Weights of a small GPT-style language model, trained from scratch on English Wikipedia.
Architecture: LayerNorm before each block, rotary positions, no biases in attention or MLP, untied embeddings, attention and MLP in parallel.
Training: a variant of Adam for these matrices, 1081M tokens, 8248 steps.
MLP neurons of a small language model. Each row is named by its layer, matrix (up: input weights) and neuron, and shows model dimensions 240-367. Each number is 128 + 32 x the weight over its row's rms, rounded and kept within 0 to 255.
After each neuron's rows, "fires in" lists the words (lower case) most often at its 100 highest values on Wikipedia text that the model never trained on. A number after a token or word is its count.

L3.up85 [123  90 202 142 119 104 131 115 137 161 128 119 139 142 123 108 179 165 126 123 174 156  97 117 113 104 128 129 109  88 159 123 131 128 115 122 123 135 129 155 189 155 104 148 123 132 114 135  80 195 123  85 152 160 133 150 107 123 165 169 187 138  93 122 131 115  98 175  89 175 100 133 205 100 174 115 167 122 142 142 136 121 124 119 135 129  90 174 134 168  90 122 108 140 150 141 173 126 110 155 126 129 173 177 108 149 160 144 168 129 192 121 190 132 127 158 130 125  94 141 138 158 140 213 111 171 154 190]
fires in: "out" 38, "score" 12, "these" 9

L3.up454 [127  74 139 230  66 123 170 143 111 156 193 136 136 139 185 134 125  75 103 178 133  96 129 204 165 152 133 168  72 156 126 161 167 142 129 156 112 133 153 100 107 163 135 122 150 159 140 123 140 136 147 167 151 163 125 120 109 131 156 147 108 144 133 120 142 186 160 169 163 141 147 157 128 159 231  94 136 129 102 130 133 174 134 112  82 172 152 103 156 152 123 170 173 133 110 182 135 136 151 147 186 142 136 178 134 150 111 156 126 167 138 133 137 150 181 174 153 116 140 137 122 200 141 168 104 118  97 143]
fires in: "december" 23, "left" 10, "then" 10, "department" 9, "such" 8, "substitute" 6

L2.up920 [131 174 102 150 147  95 167 156 170  77 130 153 108 114 121 189  98  81 134 107 136 121 151 156 131 114 133 174 165  50  70  72 143 203  95 124  84 123 136 134 161 157  96  75 124  92 117 145 123 180 185 131 130 165 108 128 147 139 139 153  95 162 176 156 141 138 126 181 223 114 125 117  95 153 121 142 154 102 139 181 115 126 125 182 227 139  98 151 173 170 105 163 111 189 123 168 157 131 115 180 159 111 116 135 142 169 165  99 130 153 106  68 103 176 167 169 103 117 128 103 151  72 136 132  97 176 174 106]
fires in: "grumman" 21, "air" 13, "whether" 7, "brothers" 5, "still" 5, "airport" 4

L3.up92 [183 115 116 117 171 147 193 102  31 130 122  89 109 186  72  87 155 100  85 209 130 162 150  66 152 101 176 122 154 125  90 139 158 193 137 119 179 149 132 151 125 184 121 142  99 117 125 122 138  53 147 164 117  89 142  99 155 126 101 158 124 125  91 146 155 134 106 160 134 144 133 128 128 221 117 147 143 110  81 131 115 134 166 141 100 138 147 118 122 140 149  98 147 134 127 149  80 138 107 114  99 121  88  99 127 117 102 135 145 191 186 101 189 115 167  49  87 132 103 130  82 126  68 140 149 129 104 125]
fires in: "against" 21, "being" 12, "with" 12, "assembly" 7

L3.up535 [124 130 147  71 132 130 208  77 103 131 101 104 100 143  62  95 124 119 194 139 139 114  95 111 100  81 123 114  62  93 181  97 121  96 130 130 153 170 135 100 134 159 121 110  82 117 145 111  94 152 135 137 142 149 142 100 142 133 149  68 136 131 125 139 138 115  44 117 190  95 120 131 122 146 117 124 193 153  94 159 115  91 104 129 159 133 109 136 166  91 171 142 163  99 171 137 162 116  91 130 161 116 117  90  98 167 120 141 128 150 111 126 139 124 160  95 126 110 148 159 139  68 122  81 156 164 119 142]
fires in: "made" 26, "held" 23, "side" 4, "inside" 4

L3.up252 [121 145 132 117 127 170 155 136 149 127 155 124 110 125  50 105 208 194 142 105 152 172 141 118 111 120 170 237 159 135 179  89 164 152 139 124 165 125 139 198 165 116 140 105 164 124 115 154 175 158 149 163 138  86 142 161 142 128 159 123 109 113 158 100 124 120 100  77 135 123 130 156 134 136 113 172 208 122 162 136 142 155 102 121 179  96 113 138 167 124 144 116 173 140 119 116  96 140 107 130 127 161 138 175 140 131 164 166 131 133 166 172 138 100 106 111 137 138 134 142 128 115 173 123  75 179 192 184]
fires in: "most" 42, "great" 11, "mostly" 4, "region" 4

L2.up773 [170 135 180 136 172  78 194 105 170  80 110 141 150  77 175 146 135  85 128 135 111  80 167 177 110 149 106 135  83 108  81 102 200 155 100 176 114 136 140 116  99 148 127 101 118  81 153 119  84 145 148  90 145  93 137  99 160 117 170  83  79 142 150 186 112 166  53 133 141 148 133 146 141 131 108 113 116 167 160 138 114 110  97 176 148 171 169 121 146 108 186  75 123 152 115 156  88 137 154 149 156  53  54 143 142 145  65 177 104 156 123 144 136 185 113 126 122 133 100 127 165  88 129  71 114 189 191 146]
fires in: "held" 22, "cd" 14, "between" 12, "bronze" 11, "hold" 7, "track" 5

L2.up149 [110 132 111 134 120  55 114 156 131  86 126 197 174 204 126 218 178 175 219 128  91 148 135 112 145 145 101 116  73 114 157 167 132 153  91 122 143 151 120 111 176 111 115 195 104 114 106 130 117 231 161 157 100 167 111 111 164 174  97 165 199 161 171 111 130 125 139 163 173 114 136 113 139 133 125  67 107 192 135 131 191 139 137 126 143 132 146  78 152 100  44 139 114 179 137 137 143 139 144  47 136 143 146 130  94 115 121  94 142 205 114 159 161 139 175 189 170 135 145 159 167 140 130 139 117 136 142 107]
fires in: "time" 41, "period" 7, "bioinformatics" 4

L3.up6 [ 67 134  95 149 114 104  61 143 120 156  99 128 131 175 136 102  55 117 161 126 131 193 108 123 158  97 123 138  46 164  96 134 120  97 120  83  86 110  85 127 107 113  91 164 125 106  96 149 197 143 152 103 133  78 108 141  93 127 104 131 128 126 129 111 116 213 202  79 123 133 125  92  80 163 119 121  94  69 212  89  94 107 131 151 107 101 137 120 135 140  88  63 138 155 129 142 185 106 126 114 183 160 163 156 104 120 139 114 155 129 170  89 146 143 132 131 130 108 127  82  55  93 137 155 141 178 107 121]
fires in: "september" 20, "april" 13, "october" 10, "february" 9, "december" 6

L3.up116 [104 146 170 196  96  86 123 141 127 163 174 127 125 152 151 135 123  98 157 143 128  81 113  99 142 150 138 141 137 123 161 204  68 131 142 115 118  98 136  81 115 172 133 189  78 100 175 128 118 135 182 143 167 163 136 123 157 156 193 158 180 126 124 163 148 164 152 130 134 154 143 119 153  85 147  89 132 183 166 161 132 161 160 113 143 118 139 144 134 108 131  82  98 142 164 152 186 143 141 158 160  94 144  90  94 159 142 115 134 166 143 154 195 153 114 192 169 144 132 163  97 126 130 156 176 120  90 105]
fires in: "which" 44, "involved" 6, "characters" 4, "places" 4, "following" 4

L3.up257 [111  98 119 154 151  81 139 192 123 125  98 206 149 171 175 164  88 139 108 184  98 116  87 165 178 153 163 145  53 138 114 173 156 204 102 148 104 127 120 143 110 176 113  52 118 146 103 152 208 172 143 100 163 151 121 168 114 218 140 150 126 133 161 124 124 165  85 120 153 131 140 113 148 148 129  92 140  93  97  88 127 122 125 112 141 120 145 155 183 150 142 135 146 111 173 187 145 136 167  83 109 125 113 218 134 177 149 125 165 127 126 134 131 116 136 213 122 172  84 138 216 170 173  68 112 148 145 113]
fires in: "not" 28, "north" 8, "ceremony" 6, "otto" 4, "northwest" 4

L2.up72 [160 124 157 179 124  70 121 148  84 132 145 171 174 164 153 163 136  97 182 123  89 141 138 123 115 138 195 109  98  99  91 178 130 122  86 119 169 117 127  93 165 125 114 152 117 115 102  99  84 195 180 175 138 107 136 121 155 144 145  71 154 180 154 159 127 151 155  92 136 119 126 111 146 115 148  87 152 183 121 164 231 109 158 147 136 125 171 110 147 106  94 131  90 149 175 165 159 125 184 105 124 152 116 112 153 152 138 136 143 162 132 151 178 166 122 123 138 100  90 179 135 172 133  81 117 159 112 105]
fires in: "can" 16, "continued" 12, "again" 7, "killed" 5, "still" 5, "size" 5

L3.up342 [157 147 133 131  85  88 147 116 142  97  95 152  58 102 162 159 199  76 109 159 124 162 156 100 166  83  96 190 148 173 118 130 135 114 118 124 165 101 140 103  93 104 133 176 167 110 203 148 113 149 159 120 152 156 109 168 139 173 162 166 115 135 159 113 138 112 114 125  75 100 134 126 111 108 129 183 139 114 117 116 127 228 153 123 119  62  87  57 119  95 188  86  60  80 125  29 159  87 140 148 123  93 110 141 121  84 108 150  94 102  83 136 175 151 111  79 129 139 148 161 113 153 100 178 127 183 111 102]
fires in: "them" 19, "km" 17, "votes" 10, "economic" 5, "event" 4, "themselves" 4

L3.up1007 [126 146 151 117 106 120 138  96  99  65  88 124 117 107 164 125 132  82 117 169 149 134 146  99 121  72  98 128 104 149 126  83 172 104 159 172 157 138  91 132 176 106 107  99 134 187 212 131 122 163 114 105 162 102 123  74 131 170 132 148  86 147 121 126 131 103  54 191 110 163  81 163 149 132 167 145 158 136 119 126 178 176 110 136 112 110 192  55  84 138 104 127  85 131 109  78 133 115 110 112 168  87 109 117 109 130 119 172 116 158 123 148 135 131 120  69 118 123 117 140 133 154 122 147 110 105  81 108]
fires in: "made" 23, "held" 10, "medalist" 8, "well" 7, "programming" 7

L2.up77 [133 117 151 110 138 140 187 141 118 126  98  78 133 105 169 113 126 193  97 150 108 104 103  67 132  86  95  71 173 136 162 139 135 127 163  94 127 123 121 128 158 156 130 124 144 188 138 161 148 223 115 156 125 118 120 117 164 141  95 158 149 114 109  77 132 159 155  98 143 142 136 148 102  76 112 141 140 121  98 167 154 141 135 109 150 137  90 134  92 125 203 141 125 112  95 114 138 113 124  93 126 186 162 174 132 169 123 134  89 177 209 142  83  85  54  73 113 137 120 150 105 108  96 179  99 188 109 198]
fires in: "university" 23, "score" 11, "america" 5, "canada" 5, "period" 4, "radiation" 4

L2.up251 [187 152 119 133  94 110 129 128 160  89 101 165  70 147 100 120 147  99  90 135 198 109 136 168 137 106 147 117 134  99  74 122 125  92 137 184 136 114 170 152 201 160 146 140 170  79 157 115 117 109 161  91 178 128 107 134  93 160 189 124  95 192 118 219 107 174 108 129 198 139 152 112 133 146 135 174  92 116 142  87 106  92 122 124 130 130 117 123 135 149 140 129 123 150 116 103 119 145 150 137 143 120  98 134 118 132 224 119 183 171  49 111 105 156 179 145 147 111 152 151 140 155 132 118 102 199 163 103]
fires in: "most" 45, "held" 23, "hold" 11, "holds" 4

L2.up418 [138 126  85 154 143 184 139 138 167 157  88 120 175 122 183 117 122 162 124 200 134 187 137  44 167 120 139 131  97  92 153 150 119 163  51 106 123 142 130 120  88 188 100 206 105 136 103 119 152  93 125 117 114 137 104  97 104 165 134 142  68  88 115 120 113 151 142 181 148 151 123  44 107  71 111 147 150 149 181 122  59 132  59 150 106 167 175 149  88 119 161 157 115 165 145 138  72 121 118 173 136 125 113 133 123 121 153  63  95 151 128  99 109  76 102  96 125 160  87  51  83 102 171 145 135 152  87 164]
fires in: "to" 31, "from" 19, "control" 11, "on" 5

L2.up198 [109 149 137 140 108  61 107 124 100  80 102 161 143 124 199 129 160 143 141 125 118 100 134 167 133 155 146 137  75 107 110 100 100 154 170 166  97 123 126 123 106 144 135  73 130 146  78 147  96 135 127 107 167 177 255 190 133 141 112 143 143 157 121 118 146 144 103 101 102 157 129 132 144 121 133  94 175 128 143 119 150 162 133 110 154 155 194 113 121 121  83 160 135 139 137 133 111 132 137 137 106 149  82 119  99 142 184 153 115 170 134 191 131  95 157 108 112  93 113 175 172 134 153  60 142 153  78 126]
fires in: "this" 30, "development" 7, "reception" 6, "fencing" 6, "absorption" 4

L3.up1116 [162 126 167  93 158 134 150 133 161 136  94 143  96 131 115 141  44 144 141 119 139 167 146  65  80 180  98 122 157 127 137 111 131 121 162 154 116 109 184 167 161 112 123 145 148 188 131 117 118 127 110  97  84 154 127 171 126 105 119 140 178 120 127 107 146 128 123  83  41 114 192 102 121 175  70  99 151 166 112 130 108  90 165 140 131 148  91 168  75 140 163 162 145 101  71 101 129 134 152 122 110  94 165 148 155 132 120 148 133 152 153 155 139 124 153 101 156 173 121 170 108  94 161 129 139 169 102 198]
fires in: "she" 26, "according" 12, "year" 12, "review" 7, "province" 4, "he" 4

L3.up928 [155 110 145 165 128  96 126 114 145 137 145 180  77 165 159 171 131  84 121 160 154 102 137 192 145 102 116 209 123 195  87 114 128 150 128 144 154  86 240  63 124 183 174 114 170  73 129 182 157 146 162 152 152 152 129 173 150 139 122 136  94 129 129 125 129 156 120 170 172  69 135 153 134 193 154 136 172 140  96 142 159 161 156 140 164 143 137  54 140 149 133 125 133 130 100 173 115 142 137 196 185 128 150 192 106 128  66 176 167 170 127 183 194 166 146 100 123 131 151 138 182 159 122 193 141 117 125 149]
fires in: "cd" 13, "held" 10, "location" 9, "released" 8, "women" 7, "role" 6

L2.up42 [110  80 125 141 105 128 120  63  98 242 130 116 148 137 151 115 124 163 126 146 149 154  61 176 106 148 137 200 110 167 100 175  97 132  97 107 133 119 173 140 167 113 145 153 133 178 181 185 160 138 132 121 144 143 139 210 148 124 143 157 159 120 135  99 142  89 182  89 120 155 132 174 124 148 114 130 104 115  98 105 168 123 171  97 126 131 127 149 148 153 127 105 129 138 201 115 157 162 143 121  87 176 112 150  75 156 173 160 116 120  87 132 167 120 135 216 158 150 138 137 143 168  92 175 175 180 162 150]
fires in: "their" 37, "before" 9, "length" 8, "alternative" 7, "services" 4

L5.up917 [125  81 136  93  83 139  76 166 129 128  92 154 111 127 164 155 142 105  92  94 203 146 169 121  75  60  90 129 150 156 122 146  95 160 122 128 141 203 128 131  76 153 153 111 105 162 173 115 113 121 125  93 158 165 110 150 111 206 114 144  73 143  99  93 121 176 129  94  80 117 121  94  97 119  79  93 140  99 151 100 143 193 111 109  86 119  79 129 134 109 165  97 143 154  78 113 165 131 144 136 129  67  95 144 147 130 133 115 123 129 155 119 173 134 125 167 136 128 133  86  94 125  54 162 119 147  85  96]
fires in: "back" 21, "background" 9, "political" 6, "available" 6, "launched" 5, "black" 4

L3.up89 [176 198 105 131 128 156 139 142 192 182 130 136 180 137 136 130 129 142 173 154 181 162 141  38 179 131 121  93 127 135 109 139 149 118 144 104 144 112  78 144 203 146 141 149 144 146 172 135  92 180 107 163 145 138 140 123 140  99 125  97 116 164  99 120 123 120 126 132  93 148 107 153 161 115 128 138 134 142 180 156 193 152 149 108  76 138 190 124  85 103 166 133 118 116 199 135  85 142 138 116 127 131 132  76  73 110 170 116 184  81 114 192 145 124 134 155 208 149 133 125  89  96 127 169 124 168 108 150]
fires in: "well" 28, "years" 13, "officers" 7, "tour" 4

L2.up203 [ 65 205 140 163 166  99 110 139 110 126 116 143 157 189 157 107  95 154 139 117 113  98 104  67 162 115 134  69 128 127 179 130 122 119 172  97  92 123  92 168 123 108 108 133 105 185 115 119 115 154 123 135 119 152 159 106 101 112  90 162 126 107 101  95 128 124 149 158  37 157  94 130  96 100 104  65 145 124 130 160 133 225 163 166 172  85 147 147  77  81  79 139 146 162 110 104 155 128  78 113 148 127 162 111 136 144 147 129 113 159 177 145 130 114  86 110 101 123 146 137 140 150 141 162 144 116  77 147]
fires in: "also" 33, "another" 10, "apps" 7, "directed" 5, "designed" 5

L2.up289 [133 121 105 161 117 143 152 117 106  78 110 127 143 116  90  80 141 101 105 138 120 180 106 176 146 128 102 148 126 112 117 139 151 158  86 133 127  20 112  73  98  78 114  89 131  91 180 170 105 102 110 161 134  89 117 166 146  97 147  69 117 129  92 117 193 101  88 149 156 126 106  97 105 105 121 103 144 118 176 147  95 158  65 132 176 142 157 105  24  97 128 195 201 143 178 120 126  62  82 187 171  74 133  98 100 129 112 152  94 154  82  32 121 162 157 137 108 128 124 165 117 196 131 137 165 113 120 125]
fires in: "as" 46, "asia" 10, "despite" 5

L2.up1113 [ 78  92 147  80 108  87 128 129 123 121  91 169 113 137 217  76 172 143 120 162 151 109 139 128 116  98  99 150  99 180 150 118 141 159 182 114 182 135  89 145 101 146 142 106  74 160 152 150  93 113  84 177 134 156 157 165 145 143  95 117  87 115 119  97 116  98  53 106  63 171 110 179 136 104 134 182 123 102 118 129 103 149 166 141  95 150 149  74  80 124 123  93  93 115 138 139 108 141 144 136 123 144 131 183  96 155 146 162 172  93 148 181 143  38 182 103 151 130 104 155  90 119 122 122 156 130 113 143]
fires in: "series" 28, "see" 5, "me" 5, "columns" 5, "antonio" 5, "mean" 4

L2.up1095 [151 138  90 177  65 180 121 142 154 168  83 133 154 147  86 113 151 119 166 115 102 130 155  91 110 131 170 119 138 126 138 170  37  67  96 120  90 139 154 156 178 186 114 150 124 122 108 124 102 143 120 154  79 128  65 108 153  74  87 120 105 190 118  84 146 143 208 136  97 144  79  90  92 139 162  86 131 162 118 104 145 149 144 146 147  81 103 154 140 151 134 120 113 146 168 100 129 117 116 150  86  99 149 113 137 108 161 130  61 183 138 166 118 152  78 125 108 148 164  98  53  83 107 135 116 152 178 106]
fires in: "number" 26, "eventually" 12, "previously" 8, "since" 7, "she" 6, "importance" 4

L2.up225 [114 144 134 149 185 106 149 168 100  71 130 122 166 161  92 108  97 110  84 144 102 107 154  33 139  74 104 111 131 128 139  94 143 114 152 155  85 149  95  96 197 125  90 175 129 113 106 159 122 145 118 191  82 174 148  76 109 119  97 133 132  97 156 148 120 147 192 151 169  69 135 133 103 105 121 104 143 142 141 100  84  62 141 154 168 154 110 100  79 121 124 112 113 159 137 120 151 119 131 180 175 115 190  99 107 163  80 143 115 123 177  80 130 178  87 135 159 136 159 115  62 120 102 180 114  96 150 139]
fires in: "total" 17, "time" 16, "s" 10, "solar" 6, "some" 5

L3.up628 [150 140  96 134 138 153  61 177 154 100 131 180 161 179  54 149 120 144  90  85  92 156 130 130 162 103 126 203  93 188  97  59 146 124 113 145 112  78 131 195 126  92 170 132 159 138 115 127 103 139 162 143 126 196 177 127 135 155 137 137  97 240 186 132 142 148 154 110 169  93 158  73  92 113 110 117 126 171 110  80  75 193 136 134 142 105  51 151 141 155 148 152 105 120 124 132 149 128  77 144 139 213 107 122  60 125 177 105  79 166 100 154 165  99 148  88 163  98 188 107 100 133 128  93 117 171 139 160]
fires in: "european" 17, "african" 14, "released" 8, "early" 7, "is" 5, "austria" 5

L3.up492 [140 178 101 184 109 156 154 157 141 139 118 129 131 151 123  70 203 116 138 106 117 105 141 140 147 113 114 170 168 124 113 120 155 119 148 180 174 114  89 116 156 146 143 142 157 105 181 104 181 135 112 133  33  86  42 185 136 155  51 135 145 189 111 153 196 145 138  87 111 173 109 120 155 161 143  92 107 137  94 119 137  71  99  86 130 134 170 118 151 203 122 164  97 174 103 107 168  94 138 153 134 199 115 136 117 125  88  70 182 138  89 114 138 108 145 104 109 115 179 162 147 153 121 150 106 127 121 150]
fires in: "000" 52, "410" 5

L2.up290 [ 99 144 138 128 190 126 206 167 166 175 142 146 138 179 162 138 151 127 156 179 186 135 143 156 136 161 127 198 112 176 106 154 151 142 140 130 172 117 131 139 151 152 154 139 149 182 119 170  97 141 137 195 177 165 128 128 162 109 151 147 107 122 155 111 107  83 131  96  87 161 148 184 148 110 154 123 125  83 105 114 103 127  98 130 129 111 163 125 140 170 218 120  99 120 206 169 110 139 109 173 105 140 123 231 113 133 127 150 163  65 100 150 113 107 140 149 117 117 143  97 124 122 111 112 183 116 135 121]
fires in: "film" 30, "ft" 15, "site" 11, "april" 10, "novel" 6, "stadium" 5

L3.up522 [156  99  95 208 120 156  71 172 145 116 119 118  88  90 145 124 146 115 140 148  77 117 130 186  82 186 122 149  91 125 127 190 161 155  95 113 109 132 102 116 125 103 144  84 157 127 116 127 148 101 136 172 146 103 168 162 135 112 135 127 120 159 195 141 127 142 178  88 137 101 123 116 137 176 131  75  78 103 119 109 108 128 110 124 148 107 183 135 120 168 144 191 155 143  59 163 117 130 122 151 158 117 128 179 118 122  96 151  80 155 141  98 114 108 150 108  99 146 157 121 187 114 158  93 116 177 191 164]
fires in: "series" 27, "between" 6, "size" 5, "prior" 4, "members" 4, "slovene" 4

L3.up244 [184 188  85  91 135  90  67 142 111 108 131 104  76 100 145 187 104 119 153 136 122 111 162  48 112 147  61 128 114 173  73 140 145  79 119 178 147 129 141 142 154  72  95 146 133 153 140 122 139 121 164 118 151  79 133 142 147 117 112 130 101 188 147 111 136 133 115 109  72 141 113  74 143 136 138 106 142 158 129  87 127 154 113 161 101  91 114  70  68  97 229 176 144 115 100  68  96  91 119  73 142 106 134 133 123 130 133  99 137 119 132 119 139  87 128  83 138 170 166 162  78 129 144 104 144 183  80 142]
fires in: "them" 25, "court" 12, "olympic" 7, "olympics" 6, "themselves" 4

L2.up1039 [137 109 118  38  78  75 153 147 136 117 121 102  98 113 128  84 151 140 149 147 113 157  78  91 126  79 180 162  72 127 178  72 116 151  99  75 139 161 113 113 125 106 128 122  39 173 159 108  97 150 107 162 118 132 108 117 114 119 104 125 113 142 134  74 126  94 138 111  68 103 105 146 108  92 125 137  87  50 142  79 129 156 155 109 125 122 137  99 124 168  77 135 122 138 126 111 150 129 102 114 114 134 127 179  97 136 142 120 112  66 142 149 108  71 168 189 113 151 133 152 121 144 117 171 108 108 205 112]
fires in: "back" 21, "before" 12, "front" 11, "background" 6, "brown" 5

L2.up733 [130 107 124 111 135  57 154 156 163  91  97 153 105 145 167  77 151 135 160 150 128 105 145  49  94 101 147  84 115 115  91 106  90 124 138 133 196 106 143 106  98 142 128 142 121 169 130 141  32 186 127 162 147 150 176 118 140  98 139 124  76 164  94 133 108 136 125  35  65 132 132 167 150 143  74 133 185 155 146 131  81 145 135 122 177 184 103 106 109  99  78 116 174 159 117  82 125 143 126 105 200 127  66  81  80 149 125 142  99 119 108 104 175  80 143 113 127 120 109 148 114 112 171  75 126 121 140 133]
fires in: "european" 20, "end" 8, "launch" 7, "training" 6, "above" 6, "launched" 5

L3.up809 [114 110 114 161 162  82  73  42 148 151 135 110 118 112 111 127 122 135 130 118 142  57 136 152 125  77 117 162 107 135  66  77 146  94 127 109  56  68  93  90 100 143 159  93 156  88 137 138 105 110 124 125 124 124 139 108 130  81 122  69 130 131  71 113 120 134 116 178 171 101 115 113 102 156 145  98 133 146 110 108 115  90  99 153 113 163 131  54  82  62 115 141  77 122 111 119  93 146  90 160 134  69 130 102  72 120 111 141 133 137  93 145 131 121 144  87 142  96 151  95 116 110 106 147 153  54 116 116]
fires in: "held" 25, "within" 6, "all" 5, "official" 5, "written" 5, "studies" 4

L3.up320 [141 147 143 136 173 121 159 146 118  86 127 156 127 102 127 122 139  80 162 117 112 107 149  71 125 156 129 181 131  99 144 110 160  83 142 120  96 123 116  77 101 151  88  75 186 165 158 172 108 163 109  93 122 154 120 167 156  70 131 148 113  99 158 166 126  85 114 126 132 148 140 156 109 133 118 129 194  87 164 158 142 157  98 157 143 132 188  96 117 154 140 183 159 128  61  93  98 112 149 162 136 130 139 138 167 117  65 127 128 107 137 131 180 136 142 173 140 120 125 124 154 147 143 134 125 137 124 185]
fires in: "album" 15, "loss" 11, "as" 10, "silver" 6, "soccer" 4, "play" 4

L2.up250 [140  77  89 101 127  61 140 159 158 131 110 121  89 106  79  91 145  90 107 109  65  85 159  90 100  97 202 141  77  91 124  72 158 130 130 119 135 155 134  87 114 105  80 108 140  84 137  84 116 139 130 166  92 179 124 132  89 126 143  95 129 144  94 160 138 114 147 122 167  75 106 158  99 125 110 147 132 201 163 146 127 112 128 122 131 160 155 135 139 109 103 116 141 180 164  81 132 114  95 119 127 125 116  44 115 113 108 112  93 166 131 109 142 133 115  93 134 101 157 137  80  51 108  60  73 140 180 153]
fires in: "these" 16, "served" 11, "election" 10, "utc" 8, "by" 7, "serves" 6

L2.up531 [118 140 180 115  73  73  93 150 133 150 151 160 132 155 148  63 131 142 140  83 136 126 113  60  51  77 176  77  44 114 161 154  39 171 145  97 119 193  89  90 138 132 124 150 106 163 159 126  63 157 114 151 140 155  98  94  96 166 140 165 110  95 155  79  95 161 139 112  22 138 106 160 139 118 155 171 157 151 162  94 118 228 174 163 164 155 127 129 110 107  58 133 114 154 117 136 103 129 111 137 116 138 101 154 128 135  82 118  54 152 228 174 154  96 124 141 104 164 133 194  95 101 127 153 137 103 175 128]
fires in: "back" 21, "model" 13, "loan" 9, "eastern" 9, "background" 6, "still" 5

L2.up453 [126 144 126  89 122 158  16 142  88 167 136  98 111 162 139 123 110 177 128  98  92 116 142  50 126 128 117  93 113 150 122 120 123  43 193 112 158 106 137 119 154  90 116 213 166 149 157 121 115 136 106 154 124 113 138  96 110  79 105 115 157 126  72  95 131 101 143  95  44 160 144 145 184  91 109  81 138 157 128 124  98 158 172 129 149 119 147 179  61 133 127 118 168 146  89  72 119 114  99  77 118 140 138 123  78 100  98 149  81 126 170 132 120  85 102 143 138 112 151 139  73 129 141 203 145 144 129 199]
fires in: "one" 31, "republic" 11, "many" 11, "kingdom" 9, "authority" 5